config.yaml
vocab_size: 2757
rope_fraction: 0.25
decay_shape: "linear"
batch_tokens: 32768
MLP neurons of a small language model. Each row is named by its layer, matrix (gate and up: input weights) and neuron, and shows model dimensions 0-191. Each number is 128 + 24 x the weight over its row's rms, rounded and kept within 0 to 255. Numbers have three digits each. A neuron's up and down rows have the sign that makes its largest values positive.
Before each neuron's rows, "fires after" lists the tokens most often just before its 100 highest values on Wikipedia text that the model never trained on.

fires after: " N", " n", " R", "n"
L2.gate216:138134121087105105096125096119161118134121116154133157171104106145131123165113139156138147077137148118137100143117130118148115120120134122104156115087116171152123129133100107107122150096139143113110114103099123169139115109121148134140141092087153106122138125109128134090144147169127127118138133148151100097117120066102108130161147137127101165129102146127116076105104082128150133154175137124126159128140110144147155119095159141133124102113183109182109145131152151172134078151124104088127153196120085135160115142133135136164118115127110107163142131124123132106166142117122122097
L2.up216:114123098139145094121130132085103151136137143132135117116100135121153112118137110105082149134122138145114082155109127124142132142145142150145128146125140187118179117113182134085152131105085118121134131095115147137129149136141135158132139174119112125144159128133196115159143117132134149121149150124156057107101099125135105109157133113153122162122123123116106121123171139095119158135129101180183105133184159167088148134091124154154174133120168145106139153092149156123116127124175134155155152160149076150153123137150099112142130176113134095102145121144137092112122136122084173165

fires after: " M", "M", " m", "-M", " B", "B"
L4.gate315:163146130133087115149182141111144123129147094134120127098154111178131125136162140116126118140165127112079143134087129089155130121160139116105100118123098123088130158126108110105167154131098116151112099133084110160116167122106141139162132130119112128104101138123125128123139144148164118135145126123163111129079093088103091099145131103107127128110158159116107158137126102129142104172128106114118137197144132117122124101126136144146102154096140137132059146152141125122132138123165124094144172172155102163140130139161117134144169124122136156061105118125104140108122174127177134117
L4.up315:158105081129135144133171144125138061117168126139146132117112130145176107083159112092149120116172118170109142175137094139094118133131142123115101143125129056149118141086117171154165099109109141179129111154128121165155172090101148115091138109152127156106175114119130102143114097101132130141084122129115140136144099142156145137155122126147158117128137124118143192124141181170082155150136118127164066164106129134171159121093125127088151155118103117125119146121129117132155126091083123143108135112107138132151136128117130125146125132153100132131124093122165115117103136133125126182

fires after: " s", " C", " S", " pr", " L"
L4.gate478:105111126153133168123150137164111115130106096084155077147114145126126138127133132127133145104157107140101117127100088133141121138101131107142100165117101112107152125136123183104118141087123131129081124108149136146127113133126157128166126109107093108132132133107112098127119146129146162123113151145118166119122176121107112127127111102132144144128135154126145113152109167156135100179135118150127141191107132123116080113123120142142137132100137077123125125162106138121118143115116159086115146087146101136168110138169092200139146104114112131082172162161140160121127155143157136116
L4.up478:133144111129123162119149104104131157088086150148142138133115124146141147076155125103144141194095136132131131134128101102138147122090126144117142141178110100143142091119142131147139065130153158140132140119125115153150100103168142112093078114095110172144108103135109131150134099138159192107148091098130171114066104123118139127114166147129128149139135139109140080124136135129144124108164156105069141106149097172118103127156109106115107127114108142127120118117109127167112109097162086163116162138133101104146115134080144120129119102150125108156094117106177114104113140150123115113

fires after: "l", "i", "ar", "r", "ant"
L2.gate779:110159138084177133116133160106157117096167106142157157153135110157130160160125126143132124120146126148144105119124107132115099141109112101137154141162115154124156119147112121112123134074132150152123119140125095163162082152087126143095081115135128135144149135122135141119148160121105134109168144135102155154150138101139093123164097143111140089092111130111108158107122140149148154151161156145119145122112151118138127162131145110148130122160175139088133124113152144158104118124124129084121140153168100140151111128075138108162125089118083142139141104153111114095128128152117164114
L2.up779:137157114134138118173131118143085109119150133147109115107185150142113121173137163177129109124144143116139123143105063128103108120122111112154111137081103144111124163123123155125097169165145063148107136132138137133121123130116128119110115084104173150138135092124129149160097104125116183109113111142132082122120094133163132136173125139113135136141085144143092193099120084105102132129113065162172089116150152141162121150125096126127102133176108127129159115137121120112118142162124084086134109112073090163120132148149166112081128119076135110086108129164125155049150132130099141150

fires after: " |", "0", "1", " ft", " "
L9.gate60:115120140110167127145118125152110135110115110137154112104143125163138149120077139152149147084136069157136146154087141134074124155107140115108126080129106149091167110136161154129155106072153112116089163086093141155172144108132083146121188085138123155132145105166115146163150111144152113114167178171174115126140144126148143091158132143159124094151091116163126086097121144168137124130128116126092145161107151170123118141110144126125120127101126161118126125163134113087143126141143157122094101103156130116159126103146116107150143119094121118124136148117129165100140149140125111092
L9.up60:096090174089101121151173129124102153087152143110125078151156106115141198124156144137118154121183149150137114137117123144131128117160097134080137125155108137137105121137134139115164107134126148145075153144108141124135121099171117150130148126080115132147158126153143116097161101097145144128117124109107169103136092117144149166101128107123111108150122176131133150118146155115104158154119183118100112115132134192120135134105132157098141104135158176103164120118119127152122182066149130110130088161146175157116124090150119128145150106099146115135145145152138134146118110123132091127

fires after: ","
L13.gate588:144092168114131104153111148119097095105115074098101137139141112136104119105122089142121173098126111094153116120165049138145099158145111135098135143130108127139103112128077128091094131194116152137116143077098116148132146123144117141153137110128160131124125103125115162137119112113141140160098165156129137109115105156136108099137132135141154100157083154122124150151121107130123131114114090108108120142159139141088122127104124170091130149153102131120115136122154157153132146151160152080101131119132122145163119157119048115119168144121085084111112157104102127105088162128157107097
L13.up588:138092157143137120089106085127114130150138105092106136123116105137143151123162135108153087114162125117086130152121152141111106136125145107154147140114137135127120103123128113127146172148080126104120123151150135147137145078095135133097121110133137128096147141133124129127133155161174136113147128096129142114122143171142101156134103103168134117104085120132184151132173128178124143146133159150113162110076126138128137110115165152174125116121146138101111079131108135107165131106138134145129126130126060088104145142125142129113179134115110144117174121090110085138140176163135137105

fires after: ",", " in", "s"
L11.gate990:157170121126118121128115142133127124131145090107132126151151137108123133114095179128159120098126097140149122150133116132138093130080106144140128178129119156120156141161099130091137110128118102140148113081115139134110096106093107149138114065066136158126163129075124118157137144128157153125160102149139131119085144169117112143092173100164132128125104161103065137163123130118125164110156088101137129128097106126110184116131136126141150085154111154141132121132147090103117083124098132118114158146146151151132124132156136113131114157113091136153151136087143140096099154141126130081
L11.up990:129122124121111112134136144096148066109115136116150154135138103162164144139125107152159132153135178140099121111232134097129146077156092133117138071111146147134133084098157109150082165170142128151106133123126122139089139138089151123158140128114120109102130166125110147091115140141133173088096130133112135096093132116128138140151138113119115096149092172118135179123142126085148097137147077140096113108140161134133148140119161131162129100132116144089145121104136133139119102112144152142156149135119082118101180146117107131132123125101137117127149151110113146108161142132144166143

fires after: " |", " P", "1", " ", " K"
L5.gate997:113130104173139124110126143115120142159142088105176118156121121083097137167099126148161148134140121124109135137101127136114121121113177114169043189128135118191087122133136106106142106176163167111087141125089134117123128119137086148132103104120151105130140141133101119098106153153110117140175130173086183123115118159115131128105116131136100155139144168123075115158164127122106100134102109101159149134144165109112140098112123162149095125142146127138114097173099137154142149156114143108121124130134111082144123143124109127118151155135131104129141158159151152143108190125138111093
L5.up997:102159134115117136128128120110125130141112127122115086122140174102096137132129107130170143116105092118128157118135150084158152128137145105179111127191112143104110147141128102130112125169146119115058114162091138117106102126124130168146134158102138149095143152158093167111095095105116105124145105150124175142170142119129100125092136146088168151157140141128121165123136159135157126165067098088143085125141098108144123135123107149153102136133125108127123125128115139138148156101108125102104124099125123160146102105113123125134160091156152175111103205132106107182106126123176126057

fires after: " m", "M", " M", " List", " Par"
L8.gate800:122124085121104117104169129168134109098108084100118153154124141121127104120134069139101178152144162140132130147151111142138120096110134145139133157137179153126102158126169152106118096126141138141118111099126146125142124117123123139152129109142093068110153124144132120079152160161129102121174114185100130123116087117124105156136091095123163101111182149119102124149115139132105085137118132155125157120116131068093115100106131104137174149154129121122097127124129127157146120112146161116176149151115126095124161142088075151155132135117142156122172130101118143121141177126134106124
L8.up800:116125096107163173079161087101130132132108126119098158161078175102099106112132101120155094106139113124123133091153140113093128121119113136167102149189122114134100093142119075119087135099130134106116164141142144165115093150149188137143156107134099114111079141135173120146113113167063157130117123153084150121112122084128144132187105085111130127087164124111137138146133156145139119126135141163090157141180112132159133125139117096120146139144167115118092150146185129139089095138151070123166138110135120099123120105115114107118093131145078136148105209114118120125092115183124125117

fires after: " in", ",", " In", "In", " North"
L11.gate235:144104122138142124121145108136082096156163095146135142132141164143152114129131095165110133095148177106098085073129120150127064098112109124112106105160143145120119139119135149095120112121099148138135130122129137134115147130116103122103132129125110137135147125122120143117123153126160129191144118107170083138113084122132111167128084098112131065136116111094098080161117133119158130133198096150148120145129145130137165080153117127117147173141091097115085071177104084136125140119139119059122136119128133112138161167119122087094147144121138164168138087129104161084106134136131128132
L11.up235:163113185138107154112111122128116100140094121149135159158116154130125138104119113143150113108157156110113146124130144135100122103109129151120167110149164104138142111096139164145113098091103117145136104121158137155067147087090114100127163156152124147146143125132122124099123147095148119091109109139125107113172126110109134162119113136102175113130107132130102125139185133165150131139130108120101171080137124107143119112152127145128152123120132128128097133134145107154129108134168110097095084122113125125164143097102112153115157116130153180126128082079117110145134130138096101170

fires after: " al", " Al", "l", "ic", "r"
L4.gate210:108146157124160130112139141143125145092136103151149120134121124109153101155095117137143151092182158131142120141109122106119112114099151083117134125144095103125146092125136117120100144050152135092142148124116084103137159152098119141093107096126094144065128119113139095112122155136135114152152132116144114109125141149132139133130165115076138070086106105140099133133188063164121095183151155125125082125139142160079181095131186143136178141133127108119053127135099134116091132161117132129138120081142092104139130152100102139153103103093093143102112122121151169102142135126125103096
L4.up210:125141137137109097127135187122089103114146127136124122139165144127126127146144121080126141098090156147116124124104073095173101124114089105116166092128109151173098134149153141104115116120108071117081132115107164186120128183144118148120148142163149182131160109131114096123127119104158120117119114154095100109108101129139108145151113146116117114142076129142182184101148137117106152117185095110130114071139167096142117116129147120076114162165130094162148158102128142109155125155149124119111117135167121096136125172103143142149115132158151150135124187170083143082122108136100112116

fires after: " M", " V", "c", " Pr", " m"
L5.gate390:139145158139137124076122091119092165148128098097156093128095143145118143096093114084137129102154094134149098110118126140151106135119127108137114129143141123115129115146074118102143127116153137128175101124134147120108083171110167154120076083082119131125139085137130117106135116174125117146139133125115142114143178145119092148122135149155114133151144125107178088129119109120107121148096158088090130144144090155123153092133188092123117095104199097101108121122131139134136117161143125103119136171163137149150137114135167147097112116123145125137112184144112134130152137133137121071
L5.up390:112128143124114129118126127108089144130137113128121117120157135149124103097145124090145106097147129090141116109126145098115118160158173138156122119145128121185170158163100136137091084098132101110136124067181145157121122117100134147127121127114142125101149127130164064144141094189163156142114123128147133191133131134134111107157124133105119118097163127121111144126107109143084134168146131118141108113112130166152109092112111122098149098134147109161097172190131086141122138131128129145131137154155140179118161147133108099105108116131118161114096165141115158117122121140114122119

fires after: " ", " $"
L8.gate464:116146154136107142108122140088097141119141113050134111105121086164104160138078159198087115117130135160117158140137136119086143144140148133125093085112140127127098097129127151092149144163134111129122176123118107151133152141062099157116118091146141129114177124131148162126138165152155142122108141104149135111095130186141154175119168100156138149142126154102100145119127141158108124148125105078127147123122132154092119086101165124099156118119091116141114143119162104128100096128150150088130148133159140112146115123137138121095156165105132121120094129142112163141122149148181173129
L8.up464:114156111099139117173141138128129146102198120102126140131126086078145095139116123116140110144118104132138171155129146168117110122129142140132131102111175121131126095099133112131141102172139170154125131119116088153097120127159108107115137137147145159075093110146143132110123116154151146132127147159187161102110114145110108148140167134170129107132154127146193137134143149180157131131120137141122084130123108132112205093100193164152210145152156097090112107097133170104128166122115103106157147144131104134108137140172185127155134094123177116104115108099168140135132170154176110082

fires after: " the", " The"
L5.gate264:086107143160152137174148133168091122109113086129152148130118135126133118126127091187097103129166129104119147132143088137118066107094143109163170082134110143137140143141125143096130142114136126156114152131092120116142129161100151152121157113120122107085158120094130125083109136118117097159126131143152083129067119109169085115157142117125152120121114111113135098132075124159121124207143126142127124142118117155134113119127144123131139156143129117108108156137141149125094127153102122078170098120108111158138176143139115127125115120113148107153162156138140141117196134155130178090
L5.up264:110079164102106148110160117134147132130130129132117154123071127093131140134074125150084133118157157121130162122096131105107157148125116103123165130107127123138170118102161139139147083078155092120140092170120088124119088138100126117122135138157097130117076085115123125105147140124174124095126177138139139159148151083098155124119136126143097179147139134145120129127102116128114123155123193144124104096090114173101103148123103122089120130136137122158135148129128140128141109162117146106142127128143094199127123158157072103114137136107108163132159113100143148120090126141156128126

fires after: " t", " g", " G", " T", " S"
L4.gate248:164114089135106094135125121129113148125117123076130105132096142114117106133109114118084170155138132158103118101110110187139100115105129158117124151145121109122130099124133122093132129131165084122130120120120139115104135141123162128122151121089124108161169124088162116150140143121136141149124154066136123112069106140119069162131148118114118161101149134129084093147125135114150103183125129116157124111149136136127116121127141108161142080139146094069105106117119140124153151119074122142147123129091144149082176126136067134129187106090081092148157148174145111110114164167141109092
L4.up248:148124125134091137100105134108177152188094132110108111177137128125119183111110134122124139105126148174104107129133162147156144154120150116082098143154111106133149113111127096122097137083125118074130142161135131115154146158113160154160131126082128103115123122103196147136112136107136121051100134083122142128075109111096142131152102118120150171086175108100193095117126122116162111146116144149131092125140124137129140122121128117145087111140123099114128116134137096095170140139094137156123140092136151170128144141144120147121153136121104104114103119165139109122113146106109158099

fires after: ",", " ", ".", "-", ":", " $"
L4.gate714:086112096107114134164140113108111121128102132113149153118134148111120124153104132168119155119155100093133148138134147176139120120106130148124095159126133104172115099110156157111136127133150131117099153136124106153115119134108151146138136144146111112100153110137105132116148146143133104118127134126138139070107114111123101133114121109136162093088070132129130128116123145142145100147133150120086159099100085119124109126136184130115147178116119112091096115106108130121141152111133136101135139111113105164125165157165110131106187124105102118120131134108156148113147174161161126102
L4.up714:133123093120123157168145139094147121152118148174120129129121168093111075159128145101121139099149071109151137140146102199122131173091136207153124130134123084152142113132135151141142134132125124120079121145108123138095136114101165128160127153151120166115141093161133098145139148111127113097105130093148151043112105145111137148094173124146174136136100109138137151114171152140137126145137115094118096108085095112154145134116146157119135125144101104102111118104079170138157143124120120107130115125105094158141149127183124160104150093113101104130144163148127141119129134148172160072

fires after: "z", " S", "%", " s", "s", "M"
L2.gate141:082139089136108161132114107150136131102155131133141122095161109148124111117154118134091132133123110104120126121115131129117160116158133125159117118059148136135184131091136130105144150121139189136091153109095122119141122182146100138122135178118171138082120132125128111125124160145120139095165129158105098091165118134084132116108138112139105132094171112143147119128140108107183152190151136140122152164070121130148088140126184134126146119138136138142111143146130114113125110109124125073164076114102121111133137176106105156131188162089088123128116122120145126111127130131165122115
L2.up141:165171098123106137134119139082163125138075123141078098144140110110106127119119133129103152176125128145088117121140130147060127119155142121126130156157117140157111151142118098111150138148131140107100135140157148083137158132137144134131143113073139122170108151117148119145115093106090164156089139113138068143120121099093107115121117092098142099096173131139109084151123126120148090119125146150149124159131120159151110106154117090216094077091169122083160132138159141133135123137135118168131159120108127185136117105133136169112154111108149147146125123103139176115146132097164110126

fires after: " d", " D", " L", "b", "l", "L"
L9.gate591:119099126113130131135077143136143172118132073078115125157160137105140114120147156147129127129146125118074139080133107110118070110166181126134128092105129130113132150119128149092146068137144125124099137113113148097121130138138112156147156155144110139113166113088144151099130130088125157136161146135140094116083121156168084125128163107120114110148075137109096183147124166077147111104106141178140101130151123154152081097118121147144141134155145157164144122105125083139102106141127097078101158130101101138152141135073129092129112131123139113116126161200125147119177147109133144106
L9.up591:167089129137139124127120124117118137163103152132140122206120125128141147151124131170109131142110146123101137131167147121152122129115107110094101174127160146139135094108117122135126118139157149155109126108175113081069121144116157110143126127130131098149148113144116194089151131148103164128121100078134170136150120128152161149155139122137148153157136170149139162131128149127091111118130116129131118129146102145127083121123126147136093122160130130122081108092135118111103112124116146101154152119141178102132125107105113142125130160126144124128097121136087071128130113146106126154

fires after: " M", "O", " Al", " of", " m", " N"
L2.gate482:138126132072153103105136129123124143132165130075160140131134163140087100147130126105137119142123128101136126128113124076124113090126150121126115145163123150127116057196158122107133146134144104100138141120121167152108118145112160129142098055148130081135142105126088125142141149126163117122146083126204108152088111135161104082133159135108146114123147126143125148132111076130108128131105107079071083117128112138154138104121131095136105102139118138110135127144089162145131111140129168113141171146126129133064161143136143114152117081146130114115148135112116134126107154127099144071
L2.up482:134122135138113100130134123124108082114154151152097139116110139171134088096143119113153134145175174099087163125156145098136134135097149086134088142142147147122116126118121169135111118131113141155135074088118186136146120135128101146165162095138130121112167091126198156149114145133139110165124150117124125160130077101131135133131177115180091090122092176121136171138122111160108156170130110116140154111134143091182151075127148156131196118166127130140107156122123156180178131099154168128149138153148120142128103133158116144157167114122148106130134139170082116137157137131130144073

fires after: " P", " D", " d", " App", " Sch", " B"
L5.gate98:149149140135131141150177116112097150138144101105137116125151112177129135113112088140170096103110126113123170107104125160114092122164128143124145141117141116155112152152143166080159098128143153139127095135092145106134127114123142136121128137103120125140135112130119149175114105139112114170162149152101107142106153132126060159125131114146157091132102171098108136142117130111094141114145102106143127140087116116114108111136137117118111160172108154109095101171123102149071165100160084082122101111163141124109140111131124140113142141118138136141129130124133139110132152139141094126
L5.up98:151086155111098131099162195120180136106135120113135105095100137136119134147151133128147135151117137169089131136117115141182107137160110132109126065116115113107127167074132111112140091173129151151111085133137107134167164148145117136138142105159153119103160122104101131127160127101161138140153123088136098108128109128086102107131123116150119133141101183101142118173125153102139116112126121153143136123160128139174100107127149098095082122130137115118096152114116133157131082148123108123107145117149150159130127089101119106130101090159153147143124146161145129140132130145130100165

fires after: " M", "os", "M", "i", " S"
L4.gate958:120114118105102111085135133138144143116134121131120135090106133121141166136137100154099131163156110128100123137151110113139112090144112108097098124106145136171124086137177106130156109156108139111079136099103129125106147129127139115145146130116134087101136131139125131120137124142082121137151130142118104131063089108088126090117132113115137143128190150137088141158137107161137101151132142145109134099112140104099123126144151114149128134087123127094072147136169133109136103099178170136131095133145099112115151151112125130151145125117149149091095083150115121096111120148151135131
L4.up958:124115140102119099135088167108124121128116126129133143135124154090124115127157147098141090102112111134071145074176070133126090074174149126121164127103146144163078126155164158128141148143122103066158160129130142161119128148138174124167105123105157113121155129121137126154117123127144151111115119134150133144097124177149107117182112153131123144114070134121170139121134116141113141145116111139149123146092127138109138090104114135132127155131117062067100134134147155135138123094135116129123107150125123126115125140127111118074121105117123174156118134154148168089157164129137148161

fires after: " C", " P", " Off", " R", " B", " L"
L4.gate940:136136123127059101101169131075084114106130102134167083130068100140113120172107143133160112140120115153114126133120119149171102134143113134140155108156126114182146115094127122094126171148120110140148119090114184105127125120144133139134097101102138148126130143118104107128124103133147097157129120098121125112103146158120102151121113141113153135102126160090100110140079155119099150140133116139129160177105102115078120073132141140131106124130151139103106114130146107134129148179109126117122145110080160132125127121137102157107105110149157146123117170125125106106132139168186124147
L4.up940:118144146138129139181116148150111150071114132139125125141094102121143124129168111158105135149127101131111083131131124108180124148135133137205132145130112114136125139108073133129165131128128121124137126099118119135137158111127133163093107122099102152135119154105136118152123137131186165157164132166109139149131086087126132134120110105120131157169156124126154093145110154106108113144110146160124115120148115160124157105147114142138083126083166132120148101100089169138144141110107105124137122157154121131121125120095103149123141123153093113072125114141154136124149115128170093067

fires after: " S", "A", " |", " G"
L9.gate234:133108082084139140133149132157063143087147104127105165153119131101118114108142126121134120110119139109113140109109100123117089091131167142160120139092104127139074126156121119087128109117105138108153112124118108096127137148129150139099152101113126113137130149123107149114133154147155171150136123114131118161089122109090099145137150128095143144129158119114115107122130124140141110136135114193084134125138067147135098133103131141103135092086137154106115137119114128112130132113118087097150163142145109133073144139095154110165119157113166135178150113128194111130110118145126118114
L9.up234:092089139124110136122113108155184111143084124137116152130112113122141181086119165086145140104110121123139122098138134127101119137145153100143155166119109124149116172138122141120107107122145102096145138168110116101118126149154151132103101151121140128122141134112143127115127170137122101118116134161134150116138148146102129157122117132123116117098166061130125139138120127130125102119152148115149143160136135148089138139125121111135102129126157125137131135145146152145126116116152125158138120183133140164113109135134113140148146094092104143108097090165104069114143087125169158087

fires after: " R", " N", "ar", " Mar", "n"
L5.gate1010:071102111107111119119074124120137104091145093131134124126106138121161101112126152107122128082164143118087083138145083167136107112093120127093085121120131149139110112151135161121148133123076172098087148102146124125135114121157150127099133083144156131126184133119104102111185149130097152157157125142158088144100157130115126133093129108129114085141121147101099147191122147132090126139123144135128152118116113152132125143133110120139172123138156102137110155141118204092128120121132097070120131188135109112172151140146108166143119145122130103107125133130128133078142121173115096108
L5.up1010:150088113108136128117150151139125120143107109133146162122128135052145114095084085104135133084104089117104163091164100149124155127096142140127173130110131109083169131117157127145131122115126125144132067133110165160096092097093129120189108117108112136106119141145166161128117086157166140125119092156140097115107105153142153112140136138132097102126122122131136102111161121101145103146128080097095159133145113146126146131136118092117143142146131105149125119099175102128070092169173091139082130126136117137143093089124112143173104154102153102176181117117128127122115145135127112131

fires after: " ", " +", " ("
L12.gate514:090103150111101110113128142112122114112098127150144145153119087103152123112066095104119105100175136109108111107090140109098130170155099138084119133148081140127099173114134111100116129171141118118118131072105090101079102141116113188121102133141151103081124123165133160118132133157148129112169167143101185121116141149126088158143143124103141117117076104148087144092148139137143096133174112133141163139117162157137139095072151109088104118091147134132145138122097116110112168103141148108129150125141090111128098140118120106100180153145134119140110143129150144109154153141160131136
L12.up514:116114152101102125118136138100089139101159146111114095134081123105143129115121098115087106112130110117112127129105169133080148165156121131127118158161096113167130149131086122094125129143161139088128128137139125105115111144123113183142129117100116144119113136174149144149130150109141135106139131106123174102104119145092115152123143120131183147126108154147113173081178167128106137158166097137113117118094125146182105095091138127089135089112101103119088134139135149163130140111137128116182141142135162132147141117139145146070154140109117100144119157133117147137133122115152123093

fires after: "20", ":", " the", "us", "'s"
L11.gate183:045126153134140092133144165142145130117162121119140135150103117133126125120091079153116105109086093129116125128148146119112114128067099099114129096173083142118079107134164106100112079130108135090153120140087096150121132128117124193118159092128153108102112116150123141103154142100097111103134106126111107114114139112122092136095100110135142065133126156130142106127124129147177132107093144128060107080133106101113098137107145128135118117141137148112107140144140146089096118156106114104149110130156079112128164123102123123143100131105134125124136151131140133133133138086138139124
L11.up183:129117108180098163131164128152170113140098128119102102122131162177137159093125137127120137131102126157133138131114113117153144119120141115081141169108103129119151152104114137155125117117136083133117135082121169155084133083123158117173142064111107126110107122127147153135113184091114138093140163094124122088092094085110123101126133155163079134090124144165124131104097097113130099125119108122083125151134170101085116123128138080110117118155118124175093137152159136135138141141089133116149157113144126132147140177118052150107158095133125152151128111187103109101110146134155112131

fires after: " B", " C", " T", " L", " W", "B"
L4.gate885:138172123078081136108189106120090127129167076144148111118089132117133105130136110096137128099134117108120170134077131122146108131102166133123132115131132147172158138109135133077134155133146131181132125070081137119123113088121100143145109153114072086124133130136106136134116192147132100125181113143112124109117120139097088142124150099123106151091110152098124108138123172123109131175124106129182128164165116128131128129107150122141123124117127128122118141110132117121107123145142091099122170138145120175103135099161080158151135136106139132114145108134134116113133111125154143139
L4.up885:122113115096126143092170132111131169130105134105132129158100078154156181169145144133127102152145127131139127159101139131152145135114120148151128125140180129116146147134124100138139149154157121134128102111098170141092150089152155107130094123162108120180095164150158157107127091119161148105119122121088118095115090053131104088145153135132130130111122159146102103141132140050110136126095111123127150128147126117121109143117161149101116170121156108136138123117119131146151163158146131123126144153160118159083113144140171106113151138169147133071075092168112062138161172116191151094

fires after: " B", " C", "z", " R", " b", "S"
L4.gate865:172148142126132112114126113114129111090132106123155119125098157143106136107154147128176097117162105133133090100140157127113091102076134107153154183144145120141097128146121121101124155103182151130164146124123142078133156151113152133150115082148146125060142153105120070161102120132086125146131115149159117121101132166163102066073116118138096098125135129127138114148085146140100138148103134096122099168063154130093139111152197106094114122146150147126104132121137109130139129114136128149118145134102157136107079095142134136129116139133120146126081189097128171136142135125130136107
L4.up865:139138120123162143093114167105163151143136128156096126102139126133144108069099106082149131085137133096137120143146143133147117118121155123119173113163126159075115142109124127113081112113159095089107170122130160168122099115146118141133154115102116169126108147142124120119064151114113090131193121139124114150124134151133120073100129147064087113096142143107165138101129144117151127160124107094156100114122132116102109094131137144138155134162162077115116126162141125120161137114128118139122150120112130129113112136133107096109098129142147152106102142166084134118149096105124143121

fires after: ".", ",", " G", " F"
L8.gate280:138123086129066111099165107131112054112144108106175178133111148105129135164150117121156103129136113098130124119109117132132088094108130127104127147110153127184096112146110149127110119160149134118123117107142136090113084137108136135119100120115127101139089110083094131141125152125119109116182121130133136095120091100143112124128137137165127127143128154143118117129109104167136105102121128150131145130097156157178151126129142144104142169120104149107106086158135155117094161104135128115172168125074138124138095167108102113093116147138137108128161094110153123119147194142121104125
L8.up280:115075127153117111169172090107152116095106117092084126140147166096147144125161158137117181111165154093141088181108135153124125105130133088141131165106140115139102135157173086144146110135100115169081114138137146110131102138128132133125126124113117143180108117109133124091094146119174060105140140134094148084098098086103154105108123123146125114152094137122154110151160119113180156155147115170115130095156167153134132118136132107148094114100136117132110137170094160090115117129097123121135110062126109112116137139133134141085185101112138111138129118124139129114103178110153104109

fires after: " S", " M", "es", " B", "ce"
L2.gate235:068106075134139122143115129183115142089121097124129139104122092132106096067130109133124134144169111131098164146177128141117080120125167154099168116115142097147111115120136123107128135122143164141108128092159127144137118141117133125104094099113131160092170128103095109141135087113085123177126133123155130134088135144117121109063123142089131113128164106099108137130099128133159136138147184089118115153100150157114111083125158096122128125096133106150107156150157115116125108068159147136149128131108156143186151148098123145172146174112173128123087135093165156108110138161099181066
L2.up235:106130098135130163099101074119114118151100138124148136100141153161105141079130124123122097110148134109095102140176121093127118146143120117139101174128117094145098165176105093153123132142124140131106150110108087122114167169107139147135155058081176117072120111099138158111089126093124135105132116181151123118124141154144129096146123134142082178150137150132124159119121109169110117142127154111143124142148140119129132111102116097101121068104119136125111133165101147139139118156115138126088135094106110108151126129169117124148101103139120100138145121101119158115108152115120158084

fires after: " d", " l", " D", " R", " out", " cl"
L8.gate868:145156122108146070104100133138143089113159115064127160157135123132126095128147129098080107152137150138102099129132122128115120118151154100121127123081171107169138131152159163109165090133105112107132104105084129105156087143154115145130119106111088131113181074132113128101120116142113138146152151136111103149109147133130137130126117140118104112112123110112137123126136141078124161121160109130114113159118123120175108122113167115161157160155115126098109109152076147099153103087121125119114156174086113160139151189156119144123145146134130141137132102105172130106130117135101160135
L8.up868:115105087127092151134185160131091138125154122110133109117139134141095167104130131171135105096125099151136096116134154115107118119121175166087142156114153128115129105136145169114119177130142124164113156099132116084131088144144137127143145139142134145140133177128103132102113184064172147144124139088142156113110152113179109134095147134124149149089123175145134106106121095125120163151147142096160105080090137135128093100121106119137136098127120125120126154136195098083145115140136118127112122130133142166141127098114170122087129160158149114088138158111137117129110146128139159143

fires after: " B", " b", " F", "op", "m"
L11.gate455:138174112139143156111159126114150167158094105152125129139192108133136178156144164130126131113176097142120094116128135135141103105095132119115125151126142138109122133168089127106075149095091114118138171123162131137126121117133094115148108163100179125120117164103101161137143118154106095099146130149125115122156148108126071130127109125112090129113123134112121111127124103129116151086140134122123135156136147153124123102126124112137113116109126171129127133164081130065125156150140117145072164088118129094148091107146125133133139136114158148125130155148107156123149161119124119102
L11.up455:096126100138145163110113131103106110180088138122138104088122140172148157104139158128132125107157119101111152140091137107119146082141163074137117154107162145123107130101122117154115101110109135097118109138112126139178134113121090133123107104089158122118119113131108124095147115115107109115143126128127188116124122117105130092154130167084120134106131096143112116112142173102147132148107148144139121138101134143056156119133100121159132125136145130108112173176113140140122139115166142137118133053094134089153103117152096128148146100111131125154099121151103107136120141122139136105